Weights of a small GPT-style language model, trained from scratch on English Wikipedia: width 512.
MLP neurons of a small language model. Each row is named by its layer, matrix (down: output weights) and neuron, and shows model dimensions 0-169. Each number is 500 + 50 x the weight over its row's rms, rounded and kept within 0 to 999. Numbers have three digits each.
A block is one neuron, or neurons of one layer that tend to fire together. Before each block is what it responds to, as a language model described it from the Wikipedia text at the highest values.

Description: Name-initial subword pieces
L2.down593:510563473589464541478477433542435524440494431543494506493431571573507503472434492562481515498544563546419451459541557475537506464457495553502553506501488616512505444527520498445528489507500520525583541434472508444531450534496572444473420516528535503552536439495493456495400496412458536371458521511436453463465429619554483550484501501481537497555555546451529574541473506554491512529518432530515541534371501470376512422506515490499531555457462516470503515547525449386593558518424536542526500519531416435510475530
L2.down753:490496540432538448449441451515620557547497574630473497505513495583503507423496453510518490611587434547605487510490388559573407515551487473556541499512488443483584494459505460419556477544608517479511448530520484499523606430415521525458448516549498543495550486579469493430507483563487497448479505475527448529539453558542462444481452544450513448551478517460558456452606410540488568420443500455514500465492496556497434436486450616357472516567423438502455585571484461463501564485525601397527507437525484490533430456
L2.down1337:549528552475469556505530434487439439551411612646498451474540580525438532483528542386505552603461451561517535443448500543492586457452535485475392495447521476491515546504555524438462453362404469577449363427543457493542529468487522479603487397554483381457510581491493549517522409498480556433392490529466465488547541657479477422451437509508572522591436469537552481519497516599512517471570473524549564515442494400524541440394452470510557517502515545547394600523449509483473493527489569472443525539525439524537480518
L2.down1705:538500414490455430532533467541388522472457511499501463525497545454588559401518467483382598481456454481506443509517548517510480463432508575620527403421466507397475470552491588410582468508475530505431491435497408455475542477508497565538464476453450451471450559565534419438450613556489501494475444462491427486469497483395550423454535532495559431556533543429486486507485556502527555462527533450488487526507560496484483488499466503458520524595556391444445489426441491510502443485463449408464578456486403533454564607
L2.down1756:470370517522459467502431542493611503485409546498474527537443660587512400500506604482503501524520474417426513440581536454539506526467410456386539441539461462523443459487462554476392459468440495407368528589458497442474561442368423456612379484649490555515568553531508501475491518512492515552526489573492458454442461412452527544517535520453540530428458554468500526518522485504561523480610507517436421486504504436540519489518542505495533466500518584536443402524469585538466604514437593475474444443532478583471435527
L2.down2186:403487537514553604483476486442423457512488486651438537461509541626518494493482452490537531538436572518388520461507472463550505471554383561559449493520464505565471503434539518512548518566534424577540395461483495537547499477482522508617453393616491518511506564441484486500517448501433398516587465564477477556491473563564514471447467407404558470479467556419532492445417556536509456544536439462520584503464579496474415475484461431547534545554460412497574623604578500432495535499519407453569494485440407511565461484
L2.down2207:584470448499452508598475641452446474501393519575545490556548504667545405457537475531430570566512491555436522534508518529510522415420485516457522448488484449480600489510551594505545524498496489479507372564412437510490627404479400449426493363465466496485521556518489404534539470573574495530401559589508489584521495500500456534467545482472473518497410477524474471476547480550463547504526510401457449531536541457490576544458456552496555478494456471494468532510422452540493453544507464464476553503509481492510561578
L2.down3016:513462508474511599483512561466527371476481507548514402453548578486479376506447552495454502415565588489532493413485502631448530420448477491456540524519487456591467545484515448490454640448529570490518507548508493581563472532542539506559405462555592481491518509422484431454473410574559423517507469550550565439473378415443528530454443470518493497587501493496456555489516504525482501505451449503497489538402483481556549512499436502511480526502440534495505478522550585525452482536447455432531550447421547537420449529

Description: Score and rating separators
L2.down234:440577468543599514510443505485543448481489556466597556548496598492453451462487626414412473564563628570562558457521571533533567424469539468482438465421434583433486449526586520444482542490473519523501509564562481401541498624491442532468438462506496557479594587561609465577478569495492532528422430491565545459433481408439472492401486410484552477555421486526462489403514413469513544494398479498418412515562490470520506475460478433471528516439574562508470551473546442511493488577452471519540505522455542529620488388
L2.down1834:468461528482487528532549541530502535485498570490467490601494444426552492483472446495539504521557469541433448454565458544538497616504490565539500486573489400467558483596566556496569559484514534471490462412460527485527404500589528597536549599510497436407491540531533449494485458579474574533443516489610472494511503401449502502568449553534503472538460479470510481523559537514536494493493575489440547496625551462471489404516578561496506530482506478485468497440525410555532556578477501548492471450525568540501536480
L2.down2408:479470572381458553413500547553501518542507451439579542439597462524502461455488507437468453510469448513641500433503451362503506453549459423499461563514607546520562493488479546458547503444471465503528482424545562559533514588475570551592482457461435513521502549563603480371463510532559482414567525476502517434500479468580553510550516524532484491530495519547542512536559484493436589460476484607523537461543426561519523550487495409549532443480474557511534472518634479439434545482478545517439482556463482526487418472
L2.down2559:405563515477421532511539476513386515429473492479475541497555469536599491472507522489545503439538495473392460609501572534555493475524455502483514548487488487494468517506549535529407489392484477467444502520461425443445527485559529437470559549440461545518586546547502486462413461485477532550592620515563455444506476479630553469532491520613534481489542519524519530493435657495495522500471560458600485442496518510558512502445523536490535473508521521498489500508537576601568412561482576575506464489426523445478343517
L2.down2690:464416438461423530521491480420392501512510444554576508473586595368526590483559463475537464497399480463559445591477512466445424515492525585581425512484440479492410483607525411481557389459466548512533526368510446545558459575531488447506574503527519530507479418488501502474513511531444495536542501548471545538431586515511563506476570547524571539536607427514542549549503523473471539535415440541510453468494516474499530560510492500476445466549528443523445515541494446478503436439577523483378437531463440588485487490
L2.down2781:460486489552426466532508497378559523405439513540589598586457560470518589450509437503565476454446540504526527590510434480438437423515485534495518581461512541474449478489493459427526445493490529471541501380498595574528512605502452549472555491584538487491483422468582583481522511498550406511487560536453516445478578562540503443416522516437534547479535467500572539537507439573468527546498503454566503546509437551513553596511482541475377524514470492572454426466515465526511506434527486576363455491433501519501522559
L2.down2976:481443427524413598458538535500475462609519453507497565492513551460470456447606538555454422549616488462567424531456475417613448508461493538389499479582492465456471602419431591393485565513533472517522531461538517523530445453420512467504506400575537498584453454485486407539450518615401548483473483445440507567455490468526464453446543562538462483533483532542451485493498552392597487566459503525453436449526515499541585541399517556590537521551534508483506510490532501529479487487462503540537503516533472496522514370
L2.down3891:502472489542430522466486483477502507478382447488457499421529524496432496436517430534400483492487541482460496519534430481652436482459484464483491464540482518541563624540466531571516513630484414484481449514550450500533532482568437517457549449451523576563449572442519466452491468433445500512456455600543444486373482526556501515436601564543508507481516537574468486510502546464522438503462480558427480468599571477464489515404497471522443501546568525504580564475522495536540413576420547501500528612435456568421572529

Description: Before measurement values
L2.down321:455472470509434566622488462462458510620536469461433506466417477533429480438519533504562598480583480460507558544477448503597566493531462454474489491594564439512582383504564512591516440476548510600542465433494485541456579531455473517470566501569566474544485510430524560426574433450567480475394484474545556532529400522523428508442555448425500456470410545470412523442429425548581473445540496491536460567431474508518479535411463537493578571501427438529453566440530549556515524545485479520453478500595531425596489565
L2.down1150:490489528520439504578503530470492495448432487475441509561413520555451509520501507524458480589502543463535453358563476482507460488521476511578541489517534504486514551581496470570509477504461492514537458570464536472444495537468503510500497484489458495534444584451588568533447499478528525480489498519577498432486388391449550510490533393549511522524557488545536474419529531456504557519463516533532481566537530588604548459527462469584456538376496465566541486466487483498532607479501430477474585525383559467569481426
L2.down1152:561509512543535478535519454492453488460484519503467498573601529460544523572481599475509492564544564467489523607504487553539456463466574569525433477469526490482479492524534518531506494537438490556417470454443461496504436566527470432457403527438546508540455508506455447485534552483471548472455476519538520557414469427504523480610538447489470488624551462530410571589419580480502571647399577417517466534517486474549469519533429570548445439482578415492567470562548608504502456450516546536527582484460462480484473497
L2.down1195:473437555560494408517366448459556397505478513518521532474536445571490529511516538489545564546624526558462444495451498500609489509569518450514556500476543516446511549468534460566521492510489430515511534529433474490572533536532512438585483551593525525466468474424529522407549531544526478561536488501484451504561487512541538531537513433544470529493504520506524494493506534469444506561371603459438567497574506561573495502496483444577491455424506516410494592547507520527520597523557463580468461562485454366466502446
L2.down1470:450484465493370526467454532436497567526581507512489496556452514440425463463539445407535529509485498517574465514483445541558488461560498539482550574526431533560461537406556483567510465534467499555482489447509538458502598422407439470381540539583503521510404476529543445478524479520448536508463487471495501472508507445448395483458563422428527505462593477447522434545395482504490526424497488496436563535517406544536403504484472561592494500502541425346506433522577521509479555489518476524597498396507478429527508504
L2.down2099:452451507515501558466518449524391487511529533486519422463533479652396483543528525480468455532488433540564485558562566523569415547445522504570476624533544550568517449489496563547580454470474501516496465486504491434546517509467582483538511593470466445518483514537435518481532455477515437571529609539456529422428468510566541563599509536565485515543558504523487613579485554426509580531473583489427568487495505496522482545534501530518447538463567556480516468526572408461483400499508577581413546457450558552421477468
L2.down2199:501571556475544530535467478529508455483537471547439548557557480529383446545505528592554461553572545490544501460497489507505504413559504501530505528538561460486528514512532505475547512471432583561482532501490515527550535564517564460467454478463512436517467537451463445469535518537517533482423602487526463510486528457543579521551447441481547534567456460488414539569471547360505484566409606478377513509462445445522541405554479542498436552569543487475458454583583501501469568501462543487494566441482581538493452506
L2.down3108:509540536564510546454486481528498405395424526475442518533530558576458454510635532522499412498477568429595492540474534574518546434540532457447522462544536548459444536596522574583459553478615554541480511457401494532489452498557487582489450554548473611506388502461500553488480544541526461517557496508519525436462564434445586536485530506458503516553547588600471506450452492470488566561512512512449509451454500539500463601491503556471482452486592453481497532434524524427566453590537484492407535395377481537455575454

Description: Institution and Germanic name pieces
L2.down498:472581504550561517546512479626481525453518463498560490496543464376518502545484515474502465462511466514504503454454535515523526508488522512457519509470513439454554431515505539493510599481427569552538415506465501443473527444509537581584507427536529448527410426494436582442586418429528429526489477449453457584436455522535562497563544504495507475528501492490530525550479589418447474377575529493480563532503436593530430542535465504530515453523551545555523420488587437429377544489453630538528481601557500514499382509
L2.down1455:470503497570502569551394402476531478472464525495504467537472520493487590552569469437421494526465476486398574433553507529445352596368595458468510514481491512467454585563444416520453472561551532472522524556495448428508565513504508497438542369507584527568506370495581473439443496373561462517430558463522569480477557504515479499603434528593529541397521562557480596548465477575510513516506507559537488527451459424521610512509452515545461542472392432441526511503532414490437493592593512535593527503471488485444517538
L2.down1662:534605536442560365323460535509494452481554494540545577522543394479452495442401498482510515469472459502520495465451551515448472470418569396432521533470520510455496576525494558415474522548497581497552515497431501451483497556492489523496511480423489463509449524600439462459454427455539569450474513529551523515509502488468385485510599484523551443425495529527540492410484588507470525505483403428479458452421542525637457611571530501469570508525493496572514475544498393613574494530472530475502417517530472493537419577
L2.down2139:439557443349501457453506560614479471495571571416533554528424446485471519481394491516418549582477507449544542577495527516493620473502511375570554543542491541401603488469434527390568484510466484534551486529482471490566446500558537450552440518516533544518473505563559436447514428538485515440573511502441494559488413404487509440500455504526440433466513479360527460476501459516464563555535488461421494539539547516424533495506454529486583569527507500483476487554479466505541449559455434418543496501499507421558458476
L2.down2215:549469487530455388575464478542367481530482444481544433517459555465422575563482386448507468463432445488483469593542488436519607447540503466492587523438487466519508488577501522481511504565479580505552441456461500491516487540561551482450566437537444496477526488567452414481535521535575545581450471511537426487463512603460528487404505569512496441445633466586504564451556559454557592441485538556447554423422433557533492480463542509492585500449542465453505420513593468554446505533451512493463478482519470435459525492
L2.down2407:548426483516443543427510505434441522496574548480476426413586456472516501435367479396486553619478502452460470506487550637596506478487485447512478472537535431440511573506498433562507473546491555543526453530480539505508546524581598515495543489536414520496517557520436456519464469458487515467530511580517424477527546533537480388578498506491514437484521448460631464521532517465479508518560564465540537456515427478545512493517544510474551494563517479421544469555465569529576412493511443564565442459413496413495528585
L2.down2761:501546517557499551444563426497526460517616507464515471452526452555510586543372409579526453519514476521486491483536511456536485469475522453463602463479480554535519556560499475432555479509594465588519495476558506467496480574521442472564483515544568530511424586452428510519560474465474546541416475460510463492486512488591518506452524511516489412488507481528500528556584474507442533474572464500422483502468488501599466501590477510463476588367577575494476443493488549570534393484507521501407510466569491427581487572
L2.down4020:452502529452563576484541563495527516523571549464511483515482442515437383513564544473481512492447457520545506482416449456493512508572653454604448459545486491547453581496487493462527612459526516489513488405485462506524537523511560519470571468426407488545519468466537457550494524542488512466630480539431411434571506472565589520502590520432555527463458495542579493513467496466489495533490458553509569358460472473511502490476424438471569498441612440512466452527545502437481487363530442520449577505515459557364535515

Description: Word-initial fragments in technical text
L4.down861:537461498552467519519406541468497606402545439485445596428519547468469575485467515501401504413548475440444513460504486425534365479536468498538576551480501567436512473507485437414540486470478550533496448538517488487575462463475550475560495498555528456481476516483468450465558445545384494503501562482558534467467529545437517484454475638544556455497540409563504520460517550502648439511589636488532430597454510531447504518555579502481544446553570519507461480545505554514461560478595500487464519432431433558506505501
L4.down1023:533488493536467520537433466516545470490638478497534536514399562435505551457543504460510532388513507357464527572509513487532455584536502537465500478427431531478550512453463504422472442559486524506577502571507491564489533543498617463474498465556495437508425421424534509472422471492519484478516528516416404503503464593446517490458510542495506436436445476444475504580508548529544566554545494570447423465499554462423530537504575465549518472499540494498565487558540574505487485467524527506452551469408476475527577491
L4.down1242:512495477525455454506464484500417452516410628575530470429650501594457496589489494524477537458524479398420397467541489608517530542475542525379613513488556480412432464552445437561514505384588577567464533428520590451524430442529544557522549482554483555499469567521424529549555466478524429461540547473624441521402576530472458493542489531468486562576510474485552485499541490579522428472520554461443548391499442491506526437528485538502356492462590479457536495475480382541527463482412531447441523432478456500515545483
L4.down2027:477524473503522488616463563574499467567611453440415470577487485521511476483506496550429555611558430485484537582519494440469571506426493488433465552511565524416507473470460438499604481455495451577501391361496543526473534493591480543455523524474513511492477436527497507427500562468507503500450485504592366467475434408396548530422519482589446473591525469479367460561528521526514528449546388492510504515489449375538479459455438483536511505518544362472483520466504496556462639586542497563501504404516460563500516479
L4.down2443:473488522590397575529514532513516460494500511524456507478433467505378544517448466549430512557496441425510408485596522499499562531500541524518408569490530509423524449375455461597531584488525501436435604468490425509514545515520561505527495446521505440469530454618521504475558475487494486439569454504558505523491580483456563500482554561541537558479571477473607430448451566505462556519541534504453482507535461505534570523428412451587474578515673448390505478477443460588489369493528519509486523501435516570448525498
L4.down2592:539469507516509404408454481476487516518652527445443448432581463475560486476473514600462567526516480481531461467519542445484536471569445531503460452460443472507550472558523544405524538393593462551515457449473407545603544459584514547560595512499537498442493431477495495434465644528463489493537431475500515540558594499541521469491427452600411424434524544428439497446525457468536530518573545556550478457554547477424535391578436583512567500523516446547451399500490492506509503421530572440464502592577466535526549545
L4.down3792:555521561552425436487436506501460559512445460535473574500423536465444536436490559521469422491595488502506519436417496484449456466548520404524515514452482561615524542506514425473506498401472419446437474466603487420514470518373529486543595492515540488503519513449413533499541503561420483563476456568520509396547461524535566524505458570486487502597503388598556572455490527551428559498410473461554466555498548519488527510448531496537454569453452412626544580499473524485509516506464552428474441522508463391534534583
L4.down3875:487463449548523510573444456501548476492496447527549479526535491522533482523514497546450475580477536408428557584472509510485452467497548440532473451479495639577429540493504445542570506469512564536502517679450537530521514415524491434572421502557526568431534488560556523466538497539460458436534524551477561546537492518439487501536518471545526506457571530473544511476447445469500431494501527478544528538520526581525472539494498500533515513516446453531513502499507483465475640482458511512544499389516405561473510491

Description: Token after a first name
L5.down21:494425508551522514466466512448479500489369607574498511535583503411509505475497564563473535493482465505516516542482517524506450471497561548551519495502429512481418483540511566463580491542489553483488419479537439521571416527437504514557502556540593530481547479497486523549429499433529425499544480493435566453552483450544552447410481424493469477484627479499549567452478506559545452471500477476508569442557497463423581574476498441532514408548436501462498553490579534447566495513499511450414559476469410507528560431

Description: Dates after time prepositions
L5.down1168:514434393461577471556439479483472454493575578485477549423474539466501466487491556441453524548454516510489564445365511541537493557490541530494532491463515502383515443485533541500462456537466549517536398442569639494485502520614495538436522580514496564452433400498506529508525538474523509422511520494473494543406483508438452506544482428549481465454558486491454452523510426533494470437494537511524557542511504486470505526535458503666572549466625425497517480500576438495577500412608452352481564487529496472509511441

Description: Person-name positions
L4.down91:500449470537499407510521469403488476440559489475528481427486467495490464524441516494506570477524497438549385510474514470475505494462477516412570595443452482502425520545540559496531524509430443488420487426554435563561510625455491581581531499438540379499426448417481521515474440473526398548512487518558442480398484581574572437522514487496521552426425494506603420442560454502519542460432564413512483608519535563551486545545465471473575489469484491620492542471494468565612477485418598432476400576532452537625490406
L4.down889:488505526531470452491542446461448464561471547424484395483512552424499521479611461556525439352427426626539547471487455471491478538439542446500475551491567501536422642534464450572470465485478461555567433383554524488471532526563416483544539505442453487512479437425387484532593548517409525501539447475498447604522550590385360515519558480532545516536539467494509420472530485551518488540474512485481482469556495459507530465436561445553558422553509609551470482479539469580470473480529518498589532470481434437420396476
L4.down1458:459477473446525509608484402457543561636546503499532524523446475535537397474475517562509495484603449465576581472483506484484516447495540472511470491480512535520523535440422469527561530436559449516397488514539480493433529518535502480533536525515439417522516534445407524496441546555513576510528554499542470491557484571551575561502491465569413555514529463578521525509476344448497442482473442476560570562559504427529537628455554503490494377546441424435426519497481550522424511540546507484473474469492481477453531498
L4.down1489:561428512467448571484440503505527534501396504478573532409544534550467508468475493503461506465493534530489486505603555519460420478393514430491559587476479546522464488452597596517461507570478568410533570526541423545566430497541507523522579547452439545511472511445499385586552542533438474535445483423465472477549566452473413628535526473390600593468479477559522521443524474629543487487483527550538509491465516542595554559450542395581404433455428465527459537479619508530548453456491591494558531487512523420441522443
L4.down2512:435541479489515533494455493612502506587454485464514593476441543531485468537539458540487456454556456515424486530447444533532516560474500476433432522498586488504465501524560564571462538434500431458487516499449435435576443539542561493433412592512519540497592495559524526555495552491491553485513458551481517476517540544439510544482475427639533500613543479483443588520450477466458522477567594520422507459591525436564476540507594573526489436570506465474555501459501506511518496496445462383488474425520582479566487601
L4.down2531:491496478488468499516467510435667461567585457440567449540512477500576418482537542452527479517439510505559461503524474513446484487519511502481488518624583614540457619517429560452420558595581489502535529566504559498511542479471495483521446517519500563602501475497439434539500496474439535397539587500516436476537522451565561491445515548478485508553530555464539526515425460516569513411500497478506502594600496508541563492484424582549548568534586494572451399493508469434485493529556509422526497533511467499513422554
L4.down2847:539510546552422435472539438556496497560493474487551533530484566524598440522445595458414486532534467447389458484479512492522479521456504480557485478565416543422549496499458532502496506487435489468516565372438454454557520422524576486472522547489545458419561430471487434534505506552542448572533481546442441538501531463545536517567543539420432544482524531503450572458516476483607394535362479461578483440527510549470477457494515488522537483564485463510406555494582563502461454533550546429461532465479543488583516490
L4.down3131:442453504567453550453504468535508471490441472491455515484508570530462478548457388510499461505607554482535497489436540522521419440481499528496514499553477476463587374525450529533481449522443482550509487537461480490508457499436465450510422434546492506501543547566460506562485470484436536520502472506493395578595535534589444472506430542549437518505432661483528504499446453528488520461552451479543605483412524539478644508496477389486393410569444492473467458601480571544512441511535497526587470450575484536418458572

Description: Decade "0" in dates
L4.down345:498468463458457469552448426434565461556431496495495529505509491535511535538606473505499459563506481553575494558542424371502459526417491546373534458504484568586552518490450517566517453600609517462568419374498470565445495498474480458461533509467428505444523624501519512450497521540489434443514470516529523611507554560561483506469536503494485497440425489478518505551624458571505582501478487473522485573447534463572523551503468401533546541555479493483445501446499476399456488526459510552570569515444531404516415450
L4.down825:482549430595523481476499512524517569429578441463565445523462476458495572537554507574421512471421529519486526491419483556440498435444550551453571445502542597513545575567542527490577525530459542550459418335521557515477434507535498535454467529426533450433446421496540520435541519529472537516523487459484491573483531469502347475515512425598469462396439486486408471527594521487470528485419474490485546546495545512532576506542489554571481463606534536630572477455557482534443582462452451439484495545459424564514550468
L4.down1069:445434455453530487499406514547433479569420478476390502472545538438464551545483456456453469551533485489523504525450541431466468526496438536410451451446594497492497504552464537472529479546424497508579473466485553450518502525545492460489559536518431526387448486428566530497581569562492502528476430619553547412457509531479595539441564518620437530573491479592539461492513558465548600518576566536533496489474395459480474519481502460464600390502560431546460435513541609449578469363520491516485521457472545585498449475
L4.down1074:550542561489505476500434510549527549509520527407527506511536553424435541533490449590511575475457528411472355510542442428468490476481523543512548542335441475501497528514478533393495489567458403492571459506442583485496491503430489443407479421476480514500435525491530402466504423596376596455544504568546484481503475552507492525433494579534548499469445457529480518430480509494621545511448521458475477420453469531558460525511568574475474654516507515466501374508432456520503492459495499547514504467501526562456507507
L4.down1683:511552492473545517521476502456466519479503523505548414509483494460526456496474508383603539486515564571518560549402453473473564422404431514565531485519446553576477493517513439568479542593601454480393527462430529476521478533498475482565518537546459500434459498460454482532495505467577423526532396464450475515437441542476553442438502492591377474449456459423642475601553391569440437481500551562612520623548499458493461499487516570402565627452451478498468539416467476510538637535494546471449357458500470447429522528
L4.down2207:482476590523449423519492571449407519562513593386472466516447455458524492538480534423449454517482497424476458506560559548567483491479459467539498543566497443415406527542436548448452509466627526442418458332442568509520518480573495527486514469443459539392450517399438552497585437478575549527466482434483537520488509642527394455515563392509476468548447510459493567441485470504475512456525509465558465449457540443561478533516519493535562452507481452545513497479550427473448471522463404490602392471507485425396480494
L4.down2472:476522557472502488585513496540459503550510473470491567446477461488498401444429528630518460535472471597394571485520571531504490564433492514549463607484495456450542524503491508547473425573567419486487565417523551393420459488449545482500504521544620529418467543495517528499576542612503334496500459566560497554419492539462510537489625585530573471452566544459426434462537479502477582583521540484484495422571496399517525535548443640464519446514461443529444453439543487522551570464394507535526530482408485439456525479
L4.down2490:481496365529520501500455498502482484359543490514457419515585473506510461538525471436506403512510477506537526440455557583557507548465541564492501462500432565528579481480530503504604467652491513451467420380535542524534486466561488523523484525477481525376577510495469585507524520433455395502462577536580493515461581491521447496523510471588561501457425506459463481491557520556535478452515506514523540493506560505503464525524435516559458550493487410471462456414493472480556587535460398513438526452475466426466507451

Description: Phrase-final tokens in structured text
L5.down2284:475533437371465448485534526496532411441392453568502485501481509514464562484537471503494398409620490542470528557419501486474555464443531485530500468454530523529561566549379496432552552427458490525515482503541526434515508537453472567510487477484458529536377602514543474487517562477620545527446487584527517472597531466401440566486535516453479566520467504522456498506555486519487508496471350533525421480457501511460481544545533460506473482442525457536498481545541484556548575505490370455489545567548468564505457443

Description: Wikipedia reference-data separators
L4.down649:567520502520636588570439540456380508520555461475540519611474469488441479505503484579461501422508457557563404470446485625502555416425427439529519474560463549487460541503541546564504459475532531484555481376540482433467560484537526497493534495532619448476400444406498503478505471502456460561486527546451521442444496511475474412550496518527435477507415449542430500534540478553450495452520499534528546572437509485518545452540521435456548485520478519579514443379541510461512495479509473473522521491619479584529505443
L4.down1201:492495492468541539483397479571501509561522565515555563509435568541451426555585565512476462574482473478442460542509460504502545494423493443539681470479521516577463511529595448473515543541517577453491542402609475513517421534424541519501528447512542556506577485527504548534433486576496387527570498438487517442449484529451561442459464511517448551548444503510556502488466346601542467443481562483473500420521509497523542576370465470565544546435487610514493482562467472398576429384501488573492525512566498521510465557
L4.down2240:560447481460476498378478451457403574574526515507391503534552488464492502464448480497494503401521489492490453505540584531452603500507562493501479528548464522514487493501520525480509445531561499522501499340498410514486533461496540565521509520517550495504510449387526480501475430488549452554538447516553507415496498508516531521454566537510567505460384496503520513468501415551464424471512543432509561590483455467443447596386451473557506468410503497554386422574565544567493469492564522487467448519502484511456529428
L4.down2244:529428519577496350517539486498500499456468471535425448499427537439493467557511515515423400441477505629503564470573530506465528543578475546465498479549491480431539476463461546485471533490535497455526523383449477521526461537450408485525480535521579491415511422499574464560550505503518449511621466479500487487468521595503519558513532510600451505501578499485514579540415524512484496516494444500473483507487498512549452547525479533528524450479599427517473467420530508487365544436397548523528542433552483398499538473
L4.down2586:510494463556457342527591590572421507603486480511494545556537491527486559481456492504531429534491565558464510528495474484507479534411428590552450415432518494436447544538534519497505471518399533458379525433472465460403475461524565504565512549474498461472603531569478462525584511503539474515454531568485556522535449524501557433490527552561521481492563470560506510527514535403556411538483502479517488473470381484467575424515537464560520539610391496512507531511538455518464542409527439564517543491443512476549594451
L4.down2632:476535491469532435524453535574526509565466456508484459641477572510489419513475503458518408524457570550459446478470456518507477436466529539453470628537510538438480496470477454443530532497469527498496590430493614448521583456458507552477573532541472481469514498520612515492481481520447517613422501497539523513594521528499425413504480446537502582443567479533522525473602535569441477565465445524562484482525465559507372455522501496551476550528459418550500519535510467422523456421490446517542451488477505484441464497
L4.down2880:501555555529496456530549447452512524573473525465455540472493565434483499492532449532385495450575473560643439578506514477473528435391551531504355517531478587504476507450433451446527473406467495480608530332469512585392481540526562499528562474493607440535510496493563442512467551485518410527537540583582402499414540519527488542489536481575479378566558463406520452525471509523528477525489526490527469503495532459521503486443506494528545407488597534491493476501540501506458465502518463460468494560374461403538503418
L4.down3528:488536393542487504485462529471550466549550564454594595535501503557446478470559583507524447485464478465547443453496463463541427547466450498541582421628455508541460535438404482481531483393465516450446481472569527522489468375532467508481456438474509523442492568498503508607550446509472497505500462581524505529484477492627587472461401460511417509453384546525500446448547443429503523501429496507496545562555559446583424521483551495586524540594447525505565532438467492487530508505515430524597490469451525613519496411